Weights of a small GPT-style language model, trained from scratch on English Wikipedia.
Size: 15 layers, width 256, MLP 512 GeGLU, vocabulary 1120, 12.4M parameters.
MLP neurons of a small language model. Each row is named by its layer, matrix (down: output weights) and neuron, and shows model dimensions 0-127. Each number is 128 + 24 x the weight over its row's rms, rounded and kept within 0 to 255. Numbers have three digits each. A neuron's up and down rows have the sign that makes its largest values positive.
A block is one neuron, or neurons of one layer that tend to fire together. After each block is what it responds to, as a language model described it from the Wikipedia text at the highest values.

L7.down246:117111127127129099080074108122124092117119144155112114114158123126138133185126130114141136130098114126130093125145142141152109150111130138138120101103118098115131095107116112124112094098129151120138118117119108187153125115109150113141090147139167162120190114134139125115102129110103149149158093093175122147155098135155098177119131135128122120108115124118103116154121164126147145149114
Final word-piece that completes adverbs and discourse connectives split into pieces, such as howe-ver, earli-er, l-ater, furtherm-ore, sin-ce, eventual-ly, also some verb -ed endings.

L7.down9:144148155118126159124134084103131131104075123120070091135104128143180155111099154170163118143158165122103103124101136173122154102121073094115128144087165090115148145122143134180152162154114114108149134173128086161137153144144158153141133141130151137114093116151112094153120141125144171144139116133096129087122114178171150174139162136156115136134121148125100091113137149115131130104125
Commas right after a noun that ends a list item or noun phrase, as in "cattle, horses, llamas" and "penguins, and seals"; more weakly, "of", "to" or word endings that complete a noun phrase.

L12.down18:120102154131143123126106120134145102145139120116141119087132126181107136103154143142124151133094120126173134142134153141153090120103139142158147097137115125097111110142103113109128111131092158079112131121160103175091174141137164151136132135173129106097119105162136068183116156114110199129112091119160118125169159125113155130155118060127133140110134145129095099131144118131136079151157
L12.down30:103122142113164130144128137102087128095166148100178123146113133135142152162138106119137108121106093124138161097103198101150051104117107148139152134109150160130122144107124147115160096111091150072089118109103107151162107094141131096159195089150132074188098143131104135116164114115100137117128135140103113111072128126089110120109164133097138084136131109102146114146157128130112112122154
L12.down205:125117130153110080158111153197099132118109147131089134102146120118137110188126148128101120118108124145128155095143099097158116165115165139140150168114158125132121121154145108159067076121130130139107105124172147115150132135166112117139126127143092118119100166140112108142127175121111119113097123145151147090136098137122154130135129092127115113130165118143151107082130150101134195125104
L12.down255:098137138105120128157111119105124101131122097117118165114160112157123159098114162101111163117075121093170122115114110151124081124127139108142160126144118167170147143099157123130132083104151112108173119107117099132177117120125138093134088139119153135116113119099162146152096154108121096135165133145158125125104112107114106127137124153076141138147080141117111080118143162107120155118146
L12.down364:133123139122103099131144136120143110153151110112107177137151109172116116107121120125133114112189155141143144134095143120121103119121136123092084117127149090147142104147106142091144132100128118106145105134077097126161113113075143149142163077124107121090126126137094151149136113120130164149152111135136100126153090069124100090125124150128113150142153123109084162058153102122129138133135
L12.down370:154159122106128157132116164170145135130131112148086091131134121129146107130128101112115127126128098136129099139122112135132137128126115133141152149113114147115121131108125109084152105123149135120142133153152131124143128133123142132122084127167167143113116120104121159120100158180112099129115091137161108142090135136160089132102147175170103098119130163144052135123111128131151129112154
L12.down418:180143132122153134125080138135103126135114118144126121133094100144149139130122144146162122133143127098112090105091193153094131158161118109163124145144142143131109139096165119163158113165122131096091098132097143120126159175132127148122120139120143114097122082121133133130148149117120128105114111133161157133145102116126094160120113126117148119174132132075130153119167138086130094171141
L12.down455:076127151100147105149125130145131118156138171113119090121113140152087121109120097140148136124105120088154117107136107137127124116105144144162108108133158137086144116120136143149134134189151145100151110099126157085118120103140152110156169153134129104145136131149121132129087117121127124128105104127145135142100129144117090087120151128178145120094127117171105135110102142119128131138127
Final token of a person's name or pronoun that begins a sentence or clause in biographies and plot summaries, e.g. Dill-on, Coop-er, S-he, plus "and" joining two names.

L12.down74:135121137114153119098178185132126155138113108144112177163139108144147129140104095136109157091130091108131124145099141101118154154132139110146152151158113127168143117124119137118155091121137095126181089149117112139131102144125153147115098165160121112122083099184113119165167141160116147127103164162127116151137140138160104144084140157108063113131120135129108157157103121146171123103142
L12.down110:099109143168119133105127159154154122076191127125103117111089104092135125101131113141156105094139115145134130087113090150073121139118133141150132115122131104102133142090089162100146119126129124123153106125155132109078159131086150182167091140112113118128121125117147135125094175155109124131123136107137084128109114149115128126117104115132115125132126128108106162131137120163124117119136
L12.down195:089121146112125171130091149158140103103135136176167137126124102104162136132129151144126120117134160155150119059131095145145077148128119092118136166158147130120153132112099116107131130122167125136116111104097090097159163105125127117153085139118120086107102116106152141121133106146138115140171108157125135140154145116192135172161082134137121141155113078100097161099173150150113138126171
L12.down206:141129113170153153138137131173142133112114112137127112156130119099105130061134155084116111140101149078062114156152147125096089142138129156129156126094150119129088127115150125126103145167087146131146112130152095108091172121121137133150125156128136096088111148146111121144127146162119102115147099130121164134116107137145139180121112154164109149089140141159125119150122177123167152073096
L12.down214:133128137120117150099101143141114101115121107112123151167109169095131127122156145093113152173119104138143143158151088140108114082163151136091111131163159133132103133093144122150125138127148154139133123135176098150113084157170130173107142124117118115119107120116098135103119164136158191166093131150151122141126170146120108145132114134157134150127123122132114132173146123100125090175134
L12.down304:124136150139141142136166148098169107120133122105085193118102132132097082145148116150113120123098125090113132132158138120112148114182084137151148135136102167091144119108150154124133133125118082142148135116130127129124141104151165141121164112152138086155138135129105159130108050152121141106152126125114125149108148095129123156109094127091094178128084122104136167131140125115115116143140
L12.down415:110104071116095163135141102155157150130124139169073173123091120108146119156115146080142102121151135119113103100106138145113137124152105154075109122134160146094117131156123112113157125154143097118188104143135115138148158122165140102110089160102154122114136130144149151137168099108094128141107133094128107113137158134129112171124130129172123155096172142141137137121113104118121092122176
L12.down467:126116156109127112087105157102144105157110139095158098124131101151129134156134113145107150128128093126164119138137126136115132107138170147125140128154071116111142107126131104106091100103156116078134115149161149102118108165101119101144120115093099134131167120109091131135124123142114122145124180160138120103113111128122084141141133137119122144127153157131070158137156112179142136113172
Short pieces near the start of words broken oddly by the tokenizer, often vowel-initial, such as ec-on-omic, a-u-thors, at-tached, an-nounced, le-arned.

L6.down63:142103083123127128137140159119109161133129118105137149149068156106130161118146177145112114150100115117139133137125085141151103095164136165144115173112077179099123142130187079147097139133145135109129033117117136136135148134104162131143128114118185113160108151118142093177138115092134112123119097131103109097118122111116107077114111135114169149112140074107101106160147076127123119119124
L6.down88:105133119137165119088089123129165073094117145147143107164114117094152173130146156151163117116125138055152128146082147112140093120155137142153136119105117112121131156119120137129160157093050146120154179132135122156139154159127135197110136137141140128168135130115130133146130165124141136145137143140162135130184113099104154110131154100137149148080145086098114150133108142123154107105146
L6.down169:120127104102201150124132163089107125097125139132140102118104100147101111151108127123150103142134065133177126165108153129125130151127085140132159151149123157099078148167132104118114114167128058101132125114147167119127135116091110156105159139139154114107123140115152118109120136124107117133157125139125142118129155117090075128144151141144104098131097136095168143120154157114114139110137
L6.down226:140119161127177118177116149094124121103111097127140091145122155109091163112166131106154136105112143108141127131133138134148107158127115101151108144099121100166128145123121149142126096154097112139112145119158152156129108129148131100142101111111138157140106152125087128103172130111142195135092119113144131123124145125121104136180152084122134141153150115114136079143151132100097118179110
L6.down308:139179150078138106114115140131126153140149127106117118127083093107157094118099162104151107171115139134100126085092125113102099156129149120139183128137118192134156109179118193139142120106137118089122126159135092157118117119122131128132160161119138136087096140090177115168085147128110131108175179140095131100177155118138166081123099150135138117132123170115148126175146125122126108127116
L6.down344:115054118092192113122139111113157159137073123142165098107100127121121151130111144096168141089125122116120113129109132112155152160161095092156124161114151141164146125122109143128143141145130155153147156112137130152105093079146147117151154148134154128092120138132119091099120107147117112163152130153152128170123131121123120120114085125124137127110121136137122103143141156102122126174130
L6.down413:131157125131137123093154131111134114119128135163128172132148095128141102136122107160127122120150148150127129124137142183137121097093107171123119107122118138145136086123124116123110140106078118089135156164136138130163065171106072151161159172103084107140134142111128132129120162118151130108123101081114106104159117144121116099147171113171160123108112125101113142178170177150119122186119
L6.down429:153117133117171159141098080141112080183131124104146113152138134155139158114129113147140112182129144121127097141095102129121142121169116108089155085124140131131097118133104142127124133114147142080094130141173158162110133155092093132168201147149136165107119157081102121132127143159112146136175108165176143100102090120142145118147104144093117194095146135124147120165139123139145109163118
The word "and" (sometimes "or" or a list comma) right after a noun, name or adjective, joining it to a parallel one, as in Russian and German, Kendall and Ryan.

L12.down5:132110092135100117182088143085098115082077125102131158145148160095126149088119161142106176135140157143124164084162083133129124148105103143146176143103137126144146168134175135154160115152145134062164123145149152127080145107139136077121095117142133172187128115123127148140126129155119128157161106126091110122129127128119154131130103143139143134118151119158135130132176088148157102117144
L12.down84:119116141104132165139116126123132134161157162100168128143133104146115143147133161133125113139158126172102145124143083113137131095136125117117132162135109141097064127135148111095123108099117120141133113158126134121121119107161138125121106143156096124114120119136082180143132120130087099125149188124098133143128164130142105084101123078126120084146132132073147163135152140120134103103147
L12.down125:135108110123163160075103131139147106087136110147141114146155091124036176124115115135147148108116113118116130148146138113135146097120088143130128138094106129168119120140122132152101110092108137109144130128129168120143168121122116129111102144112160102124133174140154131080088128173123148129131085122094148156117118145139131101084147114111088119128113147138087109130128119111163158145132
L12.down145:160129159119146089153160089177137124173154162105150142131145150140099100109111105157142091114104146138121128164134141100112099104104114108143132120104156113092141105125147155105122124148137092118196137127120111174116094131142101098139153145137178099141134140173097152098144127103125126142130126148075103119108125140098127145160077115121107134119071149153132079131137122153110187101142
L12.down152:148134161113142117162091172174117099177107129191107094147089131090153182177099115116131116116132138181131128118117108191100138139099148113156128088135109106119149114142190139135097147133129116147167126150122090134141150127136104100146140183094118133147132175184116161162142126118158093143127122105109145115165096108142139165123147117106129160131147134129127126132104101108141159126161
L12.down199:093117091102162128105144122153165141162121131133162164128146147129125172109085100128085137125089117140124081100175113114143129116133113108103127120138134117117163125166152079140119110110105143104105092134120164152159084119107142140116124099176129102110149110129121141139134173098117136123138090100115099123164159168165117140103144169135166170160124124104128114156083104137118107118102
L12.down259:101114123124119118099113114177136141166108123165158158107148130143113118150110103088121098114110113137130092136174172102091145123093149114120128094161101122156155091155128129110138113127123113135116156079117168133142094168123167135119111108183131147141187171130130146115140196114105118110115122102118115151072131147146121138106144108118134171120155151084092153125099087140145105134133
L12.down420:136135108091140148173151108132115098112157131142148145156130104083130100149150139093117136144134158123096141097135121121100115153074131092166175137128117109105147119119147128126108144131140158096134106120144097114130158113154075115136141136149165154165114114117138100122124129088143136134151047136083163140142113102135080170141120094094160152109085092130132100123118126138120110153119
Fires on a bare space or lone first letter that begins a word split into pieces mid-sentence, e.g. "more| quickly", "could| escape", "S|cotland".

L7.down325:081155118119152082138103141151143138161092100140168142119134094095113122137121147107173107174122146093141103146140090086107116099130103157109168102154067118120142140161138106132140105136117109125129124138146158128116122115122128121130054111104141131123118156128120118132118139150132171092137158166159123109161150126079144125152137150082172096108113068170129156117132100141083142108159
Subword pieces inside words broken into fragments, mostly a word-initial " p" starting past, public, piece, poker, plus endings like Gener-al, Bish-op, far-mer.

L7.down332:143129131143106100156052125153136101131128116141090093133154119079143135148102118108126106116168111134163114134125116115131139134150180148121117136133109144105123127096161141160107094123144153110142095103083100146111107103156148125160151143110158124113150107148104137122110126125153099150129189125141107145120124153144102127133117140144113133127107114130151136119164099153151128157124
Fires on short opening fragments of a split word, often after an, in, the, or a comma: an' o'pinion, un'us'ed, ' '1923.

L12.down11:162103085086142168128143118155128124111095129136129083143169107175133109171124146118128153148106110118121136122148149097134104134134194106083116148120120107179163083140141133112134072123102170154122166118104150147157100097135141138144103102144129133104155166111128161155124119099136079109124122124115109116131100122107180134181135148110126092115118142140134079145123125119134132103132
L12.down51:105144152118130137115138138110114130105151121130185124091114141107109115071119135133118138206117194115113111150108129119084132102144148145122124154128147129084138128120092100139136144148145124115152119135137134153133119169144102176151095139140088081151165141142130070132092144128133105105090104160115128097133117177118135134157116113092141119169130124107151135099170138080056117139111
L12.down143:158128157104148160147136106147132143137177139132093112167159132094101143119109105095141131113075135143154166136137140149109139148150132110116122144163108100084121139142068121146130104101112179133106101085121108105149156147132113101153177147150113159124124131149139090135090115137137130117136114129097135166115101142122172108177098122092159072120102107115145176128142148104127119119124
L12.down183:125138120130125094151119142106113142156143121120139121144143141121132113081121127124108134159116162090126100153125121116145134118144108113118134103151133137153126104159142132124145140121101117131115118135136088110115136066153086111120166179119106134097125142152119105118133135106129124176142131107151149102120159132116122134131116098137150088130130112122185087116112144078142118127116
L12.down194:074130128136124127134117103155135162130133126112113108128135117106140081125106133156162152140150130094092121133141157116163111132095124151141151143112108131146113114138130116120171112134106117148133141130132131090108096138143132142163089108113138117093130134075111124131094123143103108119112139148141094101185170111122124105088101155120114094124102161102103142196139154095094145128147
L12.down307:124226154181087117142106110121130120110150105156121141106157138127125133099136110135125117161128120084140166115085137184117157141159101102161096128106082141168154160128115144123151150097131125104166151132158171172132150163133157145099094165101157119133103131136112158148134136143139107138126123104135166137128094165125186151132102115102135164139140114141154128129127145164107121123123
L12.down331:093125139088134159130114138124133104121155133114151106143121108144135149113150160085131078107109131107126151158136153129123162131108093166111070110128083136127156122149143128121090095147148141116083166098137160124129106159160095142110132106152114132149113121115141155121153138090127163130110117159126115106134171145143109122118128115162090134125099104107104136070112135151150170123130
L12.down355:123175109113128111135136130181127139119123139139095129112119157144099150135145112142154160137089152126111120121159117121124122090115116121162136127075118121086112155154152125133112119082101125117105085157124129137116115106134153107123115130173165066145101121130126109102069130137107154172121106093134102118136124118149163125116076148129137132106144135124161131127106110140113127111163
Short consonant word-starts split off as their own token, mostly p or P, especially in surnames after first names, e.g. P(ickles), p(oint), ch(urch).

L12.down10:117135145096144193082186116136108162092102125119124139163161141085128149131116103149151105151122155153143137127139134154143104138165143123141101113141135114127139071133164126120112124105138127137151102144152121131111164112109167094084138175140090123073129122112111150129143160088084187105122150148127145110128166158141132155168085126147163162120130135163124126117144123148132161145108
L12.down26:115156146086098134086122154126124180122124136130147169127092128127107144056111145131152097113119127108129119122107106097156131130111136115139060142109142127140125159086179076133118148124124113116167139137109105093150110149106141124097084111115106140179101140130098114194124136176140118084126131136104144163113151145177146100119110154131161167133137122101138097136165119140125131152106
L12.down52:107140121126149104192179151076156128123098093157098120114148143103140147148139134124160147142137171130103105130158130145086148129070106132115131097154102105132121112126147120144100141183129114147073134119143129113114155108141107149117141092140142098102159118103145096147122136121149160121113097122120139129127118131102064099137097129113138139126129132099152161148168115085096100140125
L12.down288:139086174149117149103130126100161109137116096158125147141160167130178143087099129135187141101107115109107161149113126152109139144077145119084126116103144118132121122114119162139137154108123173098110138134145129181128126093115134118124080147165140115145108128132149156127133109130118090117112094140132116114158107172099159173159171162133098131104123136128163133162146089114149135151129
L12.down291:101148139111137126157099111148124099102143179117122133125143121136179128120126168122117137082130112114089168121136127154075111118146119116121163144151113141116135128116137157134149178125127123166135089113132088151138110093128146114152118124126138169098141086117127136161138158120090134124096146159098125072121107133129094131134128147133090114089157117132146098074124138148110140134140
L12.down303:104148099094150159110123106143132093167137130152122160115143094134161108139129163121086141130121189104148143138138118127126129126140141100118107120170138132153134155123126147126086097147116126113170071176127131119207133105146150136093079145133133157145117121175098169137132112140134147097173129170126074152126089136126131162118116139169109112112100115090134112119134107152098150095111
L12.down310:075103107121132151135125136129124120124089156153179089109158125131135159081165141127121138098118111136143145135116149133122156160106103129154087169125144147136099117111118083098063123153149115108114136131110131117124077135153128104155159112140136144173108093144118142094136149121169157127154075168153130155131146092117154134168103142120091171089139117120114153133132096144127116139136
L12.down395:116136117114148113158098074178122176129134127146112160091171122127106149103102120130158129123132137139148115150100131120102130138127143176125129100067174147122104121155103127143104136095136139138110119123149060121128133123138133115148138134111123092141110114087116095112182086146160101137158183147133146164108155149122149106105161138121136088100165147140180157131119144141094118111098
Commas or linking tokens right after a person, place or company name, leading into an appositive or description, e.g. "Leo Tomas," "Royal Oak, M".

L7.down30:112111116140158131137119130131091099149161125137137108174142139164135132103126119089184093120163164162107107122112151136131126134094133131094123143135101140105149144077148091135128148152164149155167147114118136128094148123153126148120140122122160106103119154129091131114187125151132155149181103130136140123168124136142207110159097123125132125094103128145138108099108117148130181104164
Prepositions like of and at, mostly of after a name or noun; also the ending of a split sentence-initial preposition (F-rom, A-fter, Dur-ing), and look-alike word starts (of-ten, at-tempted, de-ath).